Weights of a small GPT-style language model, trained from scratch on English Wikipedia: vocabulary 16384, tied embeddings.
MLP neurons of a small language model. Each row is named by its layer, matrix (gate and up: input weights; down: output weights) and neuron, and shows model dimensions 640-735. Each number is 50 + 15 x the weight over its row's rms, rounded and kept within 0 to 99. A neuron's up and down rows have the sign that makes its largest values positive.
After each neuron's rows, "fires in" lists the words (lower case) most often at its 100 highest values on Wikipedia text that the model never trained on.

L5.gate851:31 52 49 50 50 26 59 59 46 52 30 53 60 45 46 64 36 43 63 84 68 80 53 53 42 49 39 47 35 50 69 66 51 28 54 63 32 31 71 42 39 49 83 36 53 47 43 46 42 49 37 94 61 66 69 37 92 47 36 67 46 51 36 57 77 32 37 77 40 64 49 64 53 39 62 42 94 46 59 18 20 53 57 48 70 31 21 50 51 52 51 29 69 40 45 51
L5.up851:66 40 61 49 50 25 23 51 43 44 67 49 55 40 51 66 48 67 41 38 47 32 43 44 46 51 41 23 50 62 61 52 69 87 09 41 43 54 44 74 43 64 54 37 35 39 39 18 63 58 37 52 63 53 44 31 62 54 47 49 37 75 46 64 66 25 61 41 45 41 41 56 41 22 36 35 95 53 37 56 35 67 60 53 79 31 41 51 41 56 35 76 31 64 66 55
L5.down851:52 49 70 36 56 78 66 56 51 26 51 40 36 62 60 61 48 59 54 45 16 23 36 46 37 66 67 55 58 73 57 42 71 52 59 39 68 47 47 72 52 58 47 78 68 79 66 45 30 71 50 49 58 59 43 85 40 46 62 25 62 48 39 51 31 62 63 37 55 27 46 41 32 64 17 35 62 39 45 18 43 47 57 70 37 67 52 39 86 56 24 33 49 47 58 36
fires in: "the", "to", "a"

L2.gate352:61 39 43 35 49 36 37 66 51 48 54 29 58 66 37 54 26 45 66 40 55 45 53 57 55 50 31 35 38 45 43 36 43 62 69 27 59 37 33 59 51 59 47 47 50 44 70 43 66 61 53 65 51 37 42 37 35 39 49 54 71 47 82 52 30 39 55 43 41 48 49 52 64 57 55 63 31 40 64 66 24 56 40 46 86 74 36 51 47 74 44 53 63 48 46 74
L2.up352:58 61 31 42 40 46 63 36 63 37 45 64 32 51 59 43 53 40 48 63 41 92 62 61 49 46 26 59 52 46 31 66 59 43 66 68 48 44 67 56 54 59 42 65 39 69 44 28 39 73 69 44 58 41 59 61 46 38 59 41 49 68 58 52 57 28 69 54 71 56 52 30 59 44 37 40 62 49 47 24 47 35 36 44 43 32 27 87 71 53 52 49 41 35 57 61
L2.down352:46 74 40 12 36 39 58 54 67 60 71 69 45 76 80 68 74 65 56 52 42 59 36 48 56 45 48 83 27 86 51 54 48 38 41 57 36 29 64 44 62 47 49 62 46 59 63 65 50 64 32 32 40 44 35 50 36 53 50 79 49 31 49 53 49 71 63 35 37 61 45 50 74 60 49 51 76 60 46 73 79 70 50 56 37 59 46 54 46 51 67 41 68 30 63 57
fires in: "one", "none", "no", "either"

L2.gate359:66 42 46 21 61 41 44 19 42 61 54 43 51 81 51 41 89 35 35 45 63 39 43 32 40 44 66 45 34 48 72 60 42 43 39 29 32 44 36 39 44 67 51 58 56 57 51 54 67 45 36 38 42 58 56 48 58 61 33 34 76 73 51 44 72 33 29 51 59 64 17 17 69 65 77 66 63 48 24 41 49 58 38 42 44 55 51 27 37 17 25 74 34 30 59 42
L2.up359:63 46 69 37 51 65 55 58 62 41 48 40 50 77 46 49 68 50 41 33 60 63 49 35 67 38 32 68 66 59 93 46 23 26 57 37 54 47 03 28 69 59 45 53 51 56 57 56 19 31 44 74 37 57 37 35 41 46 63 47 58 30 61 55 72 30 18 73 44 55 28 41 59 56 68 64 51 48 60 40 39 47 50 53 77 45 56 82 51 42 48 50 50 26 64 57
L2.down359:54 48 48 33 48 42 49 81 16 44 50 45 78 70 62 42 57 47 53 04 54 48 44 53 59 44 53 65 28 53 46 52 61 53 42 78 53 49 57 50 64 59 48 65 27 55 17 39 53 27 24 44 56 59 48 60 73 28 67 45 47 59 39 77 49 45 46 50 61 62 25 27 51 36 30 30 38 49 25 29 46 44 48 63 44 61 42 75 44 45 38 47 32 54 74 51
fires in: "is", "are", "man", "manthor", "appear", "ranch"

L2.gate663:66 32 48 35 37 58 73 44 63 41 37 68 41 67 16 50 48 59 45 44 47 56 48 61 44 41 39 56 54 47 65 57 60 75 35 36 23 16 70 61 08 29 40 87 66 39 30 56 72 48 29 46 59 50 54 47 41 60 64 70 92 41 52 60 52 61 72 46 32 28 56 47 82 31 55 54 55 42 51 79 42 63 32 27 58 38 65 47 32 44 46 56 23 41 24 48
L2.up663:64 37 56 29 37 61 57 30 68 35 42 55 25 74 54 54 35 49 45 32 43 38 29 41 22 26 70 41 34 49 62 43 60 55 71 67 55 50 77 60 32 19 37 59 72 50 71 42 45 64 55 40 46 66 51 53 41 44 65 57 72 50 45 43 60 58 47 41 50 61 49 49 63 38 34 40 54 21 52 91 63 86 58 37 77 51 56 36 74 37 48 30 32 51 64 64
L2.down663:60 46 26 31 48 41 47 36 45 54 66 84 20 45 40 52 43 54 45 29 64 57 33 45 31 58 69 39 41 62 50 44 76 31 24 51 46 63 43 57 70 39 47 54 77 56 60 62 55 59 29 69 28 49 47 68 47 68 56 56 87 49 45 37 42 46 61 41 55 53 77 55 40 66 52 49 67 44 76 52 49 52 35 61 65 42 68 55 83 77 26 43 40 52 56 89
fires in: "000", "votes", "date", "1", "2"

L3.gate207:54 48 47 62 67 69 48 48 46 59 37 54 43 54 49 47 37 54 60 52 87 72 64 60 55 69 62 33 51 43 80 50 56 45 66 56 46 47 53 42 40 52 50 39 73 50 70 25 41 40 64 53 71 49 51 50 99 29 26 30 40 36 29 44 55 28 45 38 41 43 53 31 63 27 48 42 86 38 41 24 27 28 37 09 39 68 56 07 73 22 58 75 13 78 82 26
L3.up207:40 65 22 43 69 52 45 84 56 53 50 57 52 81 65 46 47 31 43 42 58 38 38 45 54 46 72 18 42 35 81 32 64 22 55 58 51 59 39 68 31 38 48 39 58 61 42 25 74 43 46 22 38 47 32 37 53 44 44 59 53 55 67 49 59 53 77 62 40 44 20 34 63 43 78 37 75 50 67 58 57 22 34 60 44 65 30 20 53 44 55 73 39 46 49 29
L3.down207:48 68 31 32 50 56 39 58 42 52 35 51 29 57 36 88 54 53 56 51 46 42 39 94 34 49 32 21 88 58 82 81 61 39 54 64 57 44 33 54 34 57 17 48 48 71 65 48 48 56 56 18 57 55 54 52 41 17 38 55 57 59 29 46 86 40 46 23 27 78 43 53 59 35 69 43 59 31 34 32 58 55 67 45 31 45 53 56 73 40 27 69 21 53 48 40
fires in: "los", "and", "website", "les", "mallorca"

L5.gate71:43 48 60 34 28 28 47 45 71 33 63 60 56 46 35 36 80 56 62 26 43 69 48 41 52 73 48 42 57 47 73 38 54 52 10 81 33 39 64 43 75 26 54 27 33 31 57 37 38 44 26 42 79 54 84 40 64 59 43 68 20 36 50 22 62 62 51 47 36 44 23 17 62 86 68 40 66 50 37 39 60 62 35 42 49 60 47 50 56 59 49 72 53 81 25 61
L5.up71:63 47 70 25 60 40 51 46 43 69 49 40 41 79 30 45 67 46 36 66 65 61 60 41 64 45 63 55 63 29 56 70 63 53 42 55 59 29 38 43 49 64 52 53 75 38 52 52 55 42 69 31 64 51 63 57 48 42 78 57 54 43 28 44 44 47 60 46 59 76 19 71 50 61 43 40 56 69 71 41 53 30 56 33 32 37 18 31 62 49 74 66 57 60 34 41
L5.down71:41 63 50 34 50 38 45 48 52 57 53 59 23 63 49 55 41 34 44 48 48 37 18 76 45 39 36 49 48 34 43 56 31 25 52 39 75 61 64 65 74 55 40 72 53 50 77 57 52 65 47 58 79 51 45 61 39 33 58 66 66 66 63 56 61 57 49 67 40 72 50 65 24 78 90 17 50 64 23 32 57 41 60 75 33 43 62 61 44 19 70 77 16 54 55 50
fires in: "an", "s", "another"

L5.gate47:37 53 71 50 55 64 50 63 44 56 35 75 70 53 33 66 46 56 63 57 69 48 49 37 41 24 44 65 60 25 62 30 45 26 48 66 62 66 34 25 39 47 64 62 35 40 56 51 61 36 75 65 37 15 50 60 68 75 73 67 55 47 33 74 41 48 11 54 63 28 67 36 42 30 45 37 38 18 31 57 55 16 43 41 35 24 39 59 78 45 28 61 26 78 49 68
L5.up47:60 55 74 61 70 56 50 59 68 69 31 55 67 40 77 48 47 58 42 65 78 17 54 51 53 32 52 52 39 23 49 60 47 44 54 59 33 25 46 51 67 77 46 70 65 60 43 37 45 49 28 74 46 08 14 70 54 47 49 58 41 51 34 58 47 61 43 60 46 81 76 50 55 79 41 43 57 41 66 35 41 49 29 37 51 21 57 53 57 42 29 60 26 61 49 68
L5.down47:47 37 31 35 64 44 62 38 40 44 48 33 31 58 73 46 58 37 57 39 22 69 48 37 93 56 58 70 63 46 51 60 57 36 35 58 27 60 94 42 54 43 50 57 54 55 36 81 34 35 67 53 31 51 53 40 51 65 54 35 68 64 57 56 51 56 23 46 53 47 53 26 52 40 48 27 47 53 41 56 38 64 41 54 69 53 42 49 60 40 71 40 49 55 36 33
fires in: "before", "to", "when", "avoid", "despite", "while"

L5.gate124:46 55 54 61 46 41 55 48 72 48 58 77 35 62 49 51 63 43 37 61 55 34 50 32 54 50 74 10 54 48 54 79 78 31 63 40 38 64 65 45 41 44 74 35 63 36 50 66 67 55 49 49 39 24 19 47 53 49 44 60 61 59 76 00 24 38 36 44 57 37 37 59 47 60 75 52 32 43 38 37 49 45 53 69 52 47 55 63 48 30 43 60 46 35 56 46
L5.up124:50 18 40 50 39 42 31 29 58 63 71 75 40 39 37 27 42 76 54 76 46 38 72 36 36 36 32 43 90 64 51 56 25 55 73 35 65 72 58 45 32 50 41 41 25 47 34 52 33 38 54 48 35 50 46 54 59 63 48 53 40 44 75 24 60 57 45 27 60 72 35 72 61 52 24 74 48 51 75 58 57 60 34 72 47 39 43 30 49 43 54 64 42 17 44 44
L5.down124:26 38 52 37 55 45 48 30 34 53 52 48 68 15 43 58 22 45 65 71 60 68 50 32 74 39 46 20 66 42 62 26 77 38 50 53 19 42 43 66 63 43 26 82 74 37 57 54 57 47 43 23 44 51 36 37 40 49 53 39 54 56 43 28 66 64 35 28 50 47 67 60 22 83 50 65 52 69 77 54 26 25 40 48 34 50 20 54 64 32 38 50 48 41 27 44
fires in: "in", "a", "the", "all", "time"

L2.gate833:80 42 47 55 42 52 27 46 66 58 60 27 46 41 48 58 63 46 13 77 35 64 61 68 61 62 45 57 56 23 67 51 40 42 60 15 51 30 40 45 30 43 59 45 59 45 87 60 44 41 43 52 86 72 81 76 47 37 59 47 28 41 38 61 55 69 43 32 46 52 47 36 52 50 65 73 33 48 30 46 37 57 47 68 44 59 11 49 52 49 34 71 63 30 33 34
L2.up833:21 47 58 70 49 74 26 52 59 47 37 39 48 35 40 51 63 59 60 61 23 41 47 74 63 48 20 33 38 71 76 49 34 40 66 66 60 15 49 30 25 38 37 53 68 42 69 45 66 62 71 50 33 70 70 48 79 12 27 49 43 54 23 63 43 63 54 30 45 50 48 53 11 23 61 64 46 38 42 61 38 56 51 53 54 53 23 44 52 44 57 41 70 52 52 58
L2.down833:41 57 29 45 71 75 92 45 61 07 53 55 46 72 28 51 52 32 47 33 57 15 54 38 67 72 37 78 41 66 26 68 67 34 52 39 42 64 50 79 66 53 42 13 31 24 52 56 58 52 48 71 62 54 63 54 64 42 57 37 53 53 34 55 51 82 56 37 77 23 43 37 37 41 44 44 61 48 46 55 56 37 54 54 65 50 41 31 44 62 15 73 40 59 59 66
fires in: "northern", "southern", "eastern", "western", "north"

L2.gate704:53 38 34 15 86 25 39 54 37 54 54 55 70 62 27 47 67 37 40 43 56 28 42 69 59 61 47 35 49 32 46 39 42 40 40 53 46 62 63 66 49 42 67 33 49 37 27 49 60 56 42 23 42 28 22 32 56 60 35 40 36 36 38 67 32 50 60 28 31 65 49 72 77 47 32 41 55 34 55 69 43 45 48 57 76 32 50 67 30 64 51 45 27 33 53 55
L2.up704:69 43 40 27 74 70 69 36 38 41 51 68 25 58 36 45 37 32 56 54 44 25 46 52 42 46 32 32 74 55 01 49 63 53 70 44 51 44 36 36 44 53 37 21 50 66 37 44 54 32 88 55 55 53 39 55 38 53 61 33 41 66 53 40 54 42 56 32 54 76 55 60 39 50 50 72 59 52 35 52 34 47 47 37 40 38 47 50 34 24 72 47 45 70 39 70
L2.down704:61 45 22 26 66 55 49 11 49 63 45 62 57 61 37 57 64 54 75 33 31 38 80 73 37 64 27 40 15 53 60 39 67 37 51 44 54 41 20 55 21 37 38 44 69 50 46 48 37 46 32 39 59 45 47 34 46 57 43 44 89 63 69 58 49 64 43 67 72 54 33 28 48 39 92 58 46 41 44 22 28 46 49 47 82 88 55 34 48 49 50 74 45 20 47 65
fires in: "0", "2", "1", "05", "5", "9"

L5.gate276:52 53 61 49 39 78 31 48 60 21 48 65 49 51 33 73 51 57 35 45 66 91 80 38 28 77 41 42 71 48 65 18 51 48 37 61 35 51 51 71 46 57 47 60 60 46 68 55 42 48 55 37 50 47 38 48 41 38 76 30 61 55 16 59 62 41 43 55 48 55 33 52 46 17 79 44 37 48 53 32 20 50 42 55 52 48 17 32 44 38 36 56 63 46 72 54
L5.up276:32 59 50 32 52 37 60 50 59 51 50 50 51 31 17 58 35 56 62 50 19 52 64 37 78 40 41 40 53 38 79 51 63 35 53 66 52 41 61 64 46 29 44 37 42 20 25 59 55 79 71 48 36 36 45 50 41 52 56 34 46 60 40 43 59 57 26 49 41 80 30 28 42 22 54 25 31 20 64 48 33 78 51 63 85 31 16 48 48 40 55 49 40 76 62 77
L5.down276:52 48 20 40 56 67 66 58 37 59 57 16 34 35 54 76 54 69 44 26 42 65 38 36 55 47 54 51 32 69 30 45 51 41 51 55 53 60 40 47 58 33 52 51 31 49 57 34 34 62 60 64 70 65 44 54 51 50 41 45 59 57 52 36 51 49 41 32 57 60 15 36 51 60 33 46 50 43 26 54 56 67 62 70 68 32 49 27 44 27 61 40 42 52 46 49
fires in: "the", "world", "chief"

L5.gate632:52 34 22 34 47 63 61 73 57 77 44 38 45 39 50 61 58 38 42 63 32 54 24 59 38 49 23 28 65 56 55 59 47 49 39 53 67 64 42 65 71 53 44 50 52 59 45 40 48 42 43 44 52 55 40 57 48 30 52 76 29 46 62 16 70 66 33 42 59 29 46 27 26 37 59 28 64 47 61 25 47 44 52 41 47 56 33 26 58 43 48 59 55 38 46 50
L5.up632:33 77 55 65 56 24 12 62 51 57 51 20 42 40 28 51 41 42 27 54 57 35 66 45 35 50 49 37 31 57 40 71 33 33 52 32 45 29 49 67 34 31 62 46 81 50 62 59 66 47 45 61 75 73 29 29 19 72 75 42 54 44 30 15 89 53 38 45 65 41 74 38 54 67 52 36 92 52 55 45 46 48 61 29 59 39 52 44 52 75 42 46 60 46 79 63
L5.down632:57 59 49 62 58 40 72 37 70 29 58 50 44 81 51 42 46 63 45 17 39 42 54 48 51 39 40 63 54 67 43 42 48 57 45 65 23 40 52 55 56 53 52 24 33 71 57 87 58 50 30 61 63 71 56 61 66 58 42 26 27 52 28 23 57 49 40 38 60 59 37 31 32 43 35 70 64 47 38 52 50 47 59 58 55 58 45 54 27 50 36 52 55 31 21 37
fires in: "northern", "southern", "western", "eastern", "east"

L3.gate258:36 44 63 54 54 78 46 65 56 35 44 64 47 62 34 42 56 81 27 47 99 39 40 49 54 36 58 36 51 34 43 66 79 54 78 49 38 48 43 34 45 26 53 38 45 64 36 56 55 26 81 31 64 62 54 70 38 71 66 23 42 45 51 65 59 53 52 61 71 51 66 60 58 53 32 57 61 43 80 52 49 52 59 67 45 54 65 45 56 34 42 46 66 33 67 53
L3.up258:54 62 79 52 57 22 32 42 50 46 63 43 18 60 39 52 72 38 31 33 90 58 42 58 58 96 35 47 64 13 51 44 73 58 67 46 38 64 62 39 88 40 43 46 74 31 60 47 45 51 53 48 26 36 41 46 41 46 30 47 46 60 42 28 84 41 46 44 63 62 49 74 45 57 47 26 54 43 52 54 19 72 38 67 39 72 73 27 53 44 41 52 42 64 73 37
L3.down258:57 55 43 46 40 70 47 44 29 60 50 35 75 49 41 48 52 62 50 36 54 73 52 45 55 60 31 52 32 42 54 52 39 42 54 62 53 43 61 57 60 64 45 71 30 49 68 43 55 65 50 30 43 27 47 74 36 37 56 52 38 40 78 52 49 63 61 53 65 22 51 41 51 35 58 50 45 28 51 29 07 38 66 54 71 46 77 56 64 65 37 66 63 16 46 24
fires in: "and", "well", "but", "or"

L2.gate673:57 44 41 39 47 34 54 30 48 47 57 23 46 47 34 31 50 35 57 82 70 50 61 69 42 54 42 70 56 53 66 60 47 44 69 49 61 73 41 59 57 35 54 55 56 32 39 59 28 55 53 51 20 68 64 54 50 49 60 44 47 45 48 57 44 54 24 44 77 30 26 68 24 70 45 80 46 56 26 76 41 49 24 43 41 53 62 49 75 79 64 36 51 59 54 85
L2.up673:22 51 53 69 46 59 68 59 48 46 67 39 31 54 69 65 47 62 42 74 47 57 47 45 56 70 85 58 63 48 41 59 47 51 30 50 42 53 54 58 68 66 57 58 43 40 48 58 43 68 50 48 54 54 49 49 33 67 61 65 58 58 65 34 26 50 45 42 60 34 60 74 51 54 75 46 30 39 73 56 27 63 40 27 49 24 55 43 51 30 54 41 39 54 62 53
L2.down673:67 35 60 34 41 37 43 48 60 58 57 33 50 47 43 74 48 41 51 45 40 50 47 58 55 79 88 64 42 78 28 45 48 18 52 32 50 44 50 57 44 56 41 59 34 39 46 39 46 64 57 67 47 34 51 45 46 71 33 38 37 80 37 68 54 44 34 61 54 45 24 47 47 51 43 64 43 33 39 29 58 80 38 53 28 60 58 30 60 50 65 33 48 44 51 43
fires in: "while", "although", "i", "we", "nifl"

L3.gate632:24 54 54 30 59 10 61 74 59 41 57 57 47 52 33 35 41 39 65 53 32 69 36 35 56 47 42 45 58 55 50 40 50 45 53 35 39 53 58 60 59 33 46 46 43 42 24 41 50 89 31 56 52 56 72 69 46 41 38 63 20 46 45 26 37 70 71 46 29 38 38 39 52 49 64 39 62 57 61 64 52 31 77 49 40 48 65 38 58 46 49 55 58 63 47 67
L3.up632:48 70 53 52 68 52 49 43 43 41 45 57 70 68 53 31 49 65 52 32 63 38 46 63 67 63 70 43 30 37 62 58 48 52 43 76 68 43 55 49 66 49 46 62 43 56 67 48 59 52 50 57 59 39 42 41 47 53 62 41 49 25 33 59 52 49 40 48 46 39 52 60 68 64 36 60 57 40 37 45 58 16 34 33 62 60 46 23 47 41 33 45 35 69 32 53
L3.down632:55 38 63 53 68 37 73 33 89 44 47 34 41 51 29 42 55 66 57 70 43 61 42 48 29 44 73 36 51 55 46 04 43 58 31 60 63 61 30 74 83 51 50 64 61 74 45 50 09 37 56 29 37 33 44 54 55 28 53 26 33 66 60 49 28 25 69 67 59 62 59 64 45 35 53 78 36 72 37 34 56 50 66 65 33 59 52 89 44 36 36 50 53 56 57 81
fires in: "the", "whose", "s"

L3.gate898:61 45 38 43 43 24 54 55 35 74 52 21 31 37 32 81 31 53 60 64 62 48 42 20 45 82 37 59 84 54 62 25 51 68 62 49 33 61 57 53 49 48 52 73 44 64 59 40 59 45 34 71 41 74 46 31 46 30 76 52 61 52 44 31 66 56 44 54 41 53 75 80 55 76 40 86 39 45 38 72 52 43 58 61 60 53 50 55 11 52 50 33 38 11 48 57
L3.up898:87 75 43 52 59 67 44 41 49 56 24 49 07 33 60 57 71 49 80 62 46 43 70 29 41 31 45 50 68 41 59 65 76 49 48 40 59 44 65 44 67 48 52 50 66 38 89 39 45 55 53 43 53 54 34 45 38 76 42 44 43 52 34 71 23 80 37 33 68 47 45 40 56 50 50 41 58 50 79 64 52 26 50 45 34 44 53 38 30 65 63 34 27 50 22 48
L3.down898:33 41 65 39 38 71 68 13 56 68 65 22 64 73 54 56 72 61 33 59 45 46 74 29 52 85 63 76 56 57 50 68 42 20 82 52 42 51 53 68 42 28 29 31 49 28 37 52 38 31 49 20 55 57 46 52 49 71 47 21 37 47 77 96 33 55 57 32 50 28 40 74 33 28 30 50 68 61 41 47 83 49 46 76 33 39 74 56 55 29 32 32 58 51 53 25
fires in: "where", "which", "when", "2000"

L5.gate239:44 54 24 64 50 56 26 42 82 55 26 46 27 40 48 62 45 62 64 54 49 54 63 55 76 24 62 42 34 34 39 41 58 46 39 47 43 43 36 44 32 54 62 68 61 42 61 37 46 45 35 64 58 33 40 52 61 48 40 55 40 61 52 75 69 72 42 50 47 73 66 17 46 36 43 49 35 38 42 70 73 31 66 44 50 47 54 51 53 46 49 62 73 35 36 64
L5.up239:60 82 39 36 38 58 62 46 61 51 23 33 48 69 83 53 31 39 42 67 80 17 61 83 46 41 54 64 49 44 41 21 31 27 52 38 42 58 71 53 63 63 37 50 48 35 73 55 77 27 67 40 31 38 70 47 13 53 62 39 67 12 42 48 40 60 34 66 77 53 56 20 47 62 48 60 57 45 57 40 27 56 37 72 44 38 64 61 59 44 45 35 39 75 71 34
L5.down239:58 76 10 66 57 57 50 39 51 50 46 55 35 66 76 44 32 15 23 52 31 55 53 62 70 42 54 60 60 62 63 33 35 25 60 43 21 53 51 57 54 41 59 56 81 43 45 53 54 42 47 44 65 65 65 29 35 49 57 54 54 67 45 52 31 11 61 16 39 48 52 53 71 57 54 84 58 74 54 71 38 70 60 41 28 52 56 68 35 62 51 58 58 48 55 66
fires in: "to", "and", "than"

L2.gate815:49 40 78 37 06 48 62 27 45 62 47 11 42 30 24 48 74 24 54 47 72 55 41 50 41 57 58 60 67 57 64 39 61 44 51 48 11 34 67 20 69 47 54 49 62 76 46 59 58 86 21 46 44 69 67 42 64 63 72 86 57 37 42 36 63 52 46 58 68 40 47 42 58 39 51 54 38 84 57 59 62 45 35 65 39 60 40 44 32 59 39 56 53 44 43 47
L2.up815:53 56 49 32 54 65 62 52 68 64 51 55 57 57 24 41 51 44 73 38 58 43 48 67 38 79 82 54 39 54 79 60 33 44 37 24 48 21 64 30 70 69 52 53 36 42 51 57 65 63 65 45 61 73 74 44 57 51 43 62 57 56 82 61 57 47 50 70 48 29 36 49 55 35 70 44 52 40 59 38 64 55 67 30 35 56 40 58 30 38 35 89 43 75 40 75
L2.down815:69 66 35 28 69 76 43 77 44 24 70 35 41 46 42 73 34 47 62 50 84 62 61 34 39 32 78 27 36 47 08 35 44 43 38 46 25 63 51 38 70 53 46 35 43 67 48 56 51 51 61 32 53 53 42 62 35 62 26 67 63 80 33 49 77 43 27 78 53 40 50 65 51 42 36 64 42 49 45 66 62 33 49 47 25 50 43 41 64 42 50 58 41 61 26 49
fires in: "way", "man", "reason", "manthor", "who", "type"

L3.gate696:29 42 47 50 38 81 35 28 37 49 42 44 56 72 43 60 36 38 57 71 71 49 52 44 49 22 76 53 50 57 55 51 48 66 46 31 37 46 56 64 36 53 32 62 40 51 52 43 71 62 66 99 56 60 53 31 27 54 18 33 54 56 48 67 51 37 69 55 62 33 63 73 55 29 10 50 83 71 47 45 71 64 35 37 21 48 67 99 61 38 52 51 40 57 68 24
L3.up696:71 45 50 34 30 55 51 47 75 60 60 59 80 76 48 62 31 42 54 69 74 41 64 41 73 77 26 12 55 41 69 53 44 57 59 42 50 41 47 41 61 60 43 35 37 60 55 61 59 50 49 46 35 53 65 36 61 31 54 62 48 46 46 57 39 64 68 55 51 49 67 72 51 27 50 64 23 57 37 44 58 55 25 51 63 51 33 39 41 49 57 52 33 55 42 43
L3.down696:28 67 55 43 62 44 92 12 38 58 26 16 41 42 50 26 64 62 59 79 64 64 43 79 42 35 76 67 58 27 52 29 38 37 49 68 28 46 33 50 40 68 34 36 45 45 52 37 27 29 56 31 49 53 59 63 53 85 66 65 38 68 55 38 35 52 56 35 38 57 60 62 67 37 65 47 42 44 51 59 35 34 51 58 52 45 54 54 49 36 55 22 55 38 29 63
fires in: "the"

L5.gate964:35 37 55 67 51 60 34 62 61 34 38 74 54 69 38 24 24 44 68 58 51 69 56 50 66 48 46 46 48 31 52 55 53 32 38 46 43 56 47 45 59 44 50 29 31 70 38 40 55 42 67 37 28 47 46 24 50 89 39 24 30 51 39 54 44 68 41 40 62 52 34 31 44 59 61 63 50 31 77 37 46 34 50 41 47 45 69 50 54 70 24 14 32 58 44 71
L5.up964:27 64 79 26 40 40 69 99 45 32 52 69 76 22 42 48 52 42 55 51 71 50 49 31 44 44 59 69 48 33 49 40 75 58 38 38 39 46 50 55 50 18 43 46 52 66 44 45 46 32 55 55 15 56 49 55 34 55 60 58 14 67 53 44 65 34 28 31 59 49 31 56 53 59 33 50 68 35 78 66 16 40 43 36 60 37 47 53 96 27 60 37 46 57 45 47
L5.down964:45 78 39 67 65 63 39 19 49 29 30 14 28 28 79 60 74 46 79 47 39 67 31 61 70 64 65 11 34 49 54 37 68 39 75 53 41 63 55 43 45 43 57 58 58 64 46 63 38 63 42 34 84 30 36 56 65 45 57 61 54 42 38 66 65 54 55 57 56 67 48 29 39 54 15 44 39 66 45 64 59 47 54 55 21 46 50 69 79 43 31 46 54 68 54 48
fires in: "and"

L3.gate941:52 47 60 54 65 41 51 62 44 72 49 41 45 54 49 55 43 59 21 82 50 50 61 33 55 51 64 73 45 73 70 37 41 52 43 44 65 51 38 47 59 57 47 38 58 35 55 39 66 63 64 69 43 31 47 41 58 63 59 34 99 40 59 34 40 37 59 36 55 56 50 48 56 57 85 76 53 36 42 68 38 37 39 39 54 44 68 41 52 65 62 66 33 26 42 38
L3.up941:69 29 32 36 22 28 64 37 45 42 34 32 57 33 46 64 50 47 55 56 62 54 58 55 39 40 48 42 50 52 61 34 33 52 58 46 50 30 75 51 52 35 54 26 35 28 50 54 36 37 59 45 61 37 50 27 53 61 47 54 44 45 81 21 37 69 28 59 52 61 58 42 35 55 48 54 23 43 69 22 64 40 57 61 59 69 57 47 99 46 57 57 36 47 62 58
L3.down941:38 46 77 55 49 64 66 46 60 29 81 63 14 42 43 56 19 62 15 25 24 51 58 72 36 38 38 15 55 67 52 59 49 54 00 52 36 58 55 62 70 47 55 62 93 47 56 41 51 61 55 57 46 54 56 31 61 31 46 46 36 50 59 46 49 47 52 43 15 60 67 41 76 71 51 34 72 60 83 52 17 82 48 65 42 39 60 46 34 46 12 71 49 46 55 36
fires in: "and", "the", "new"

L3.gate462:34 54 40 49 30 39 47 49 75 48 52 35 37 44 52 52 56 62 59 30 36 42 45 75 43 65 61 68 41 33 45 85 46 49 51 44 35 58 21 42 48 52 38 56 48 52 46 42 39 49 50 57 48 58 57 39 45 57 38 60 31 57 50 28 23 54 43 65 57 87 34 35 62 57 59 63 50 45 47 64 45 58 52 47 33 73 44 39 71 32 26 64 54 77 63 79
L3.up462:30 56 49 26 63 53 64 62 44 40 48 51 27 38 42 50 67 46 29 44 55 53 34 91 42 64 54 70 49 44 65 53 45 73 48 52 51 48 23 52 36 48 39 53 38 52 54 63 88 26 47 48 40 55 49 52 48 25 42 46 49 60 81 45 25 63 42 55 39 23 74 32 61 34 37 45 39 65 67 33 58 45 17 59 48 35 33 45 51 57 26 61 50 57 67 69
L3.down462:65 52 30 43 66 37 68 34 60 57 29 39 40 47 65 54 39 43 22 52 37 25 29 43 56 36 42 23 41 47 47 52 47 43 51 48 20 00 49 29 45 61 27 52 32 54 41 58 62 46 49 55 63 36 41 58 32 28 77 37 49 61 51 34 38 43 75 32 70 43 31 41 49 35 60 75 51 75 54 59 67 51 34 50 68 47 62 38 62 40 67 37 51 75 53 52
fires in: "over", "than", "around", "approximately", "almost", "about"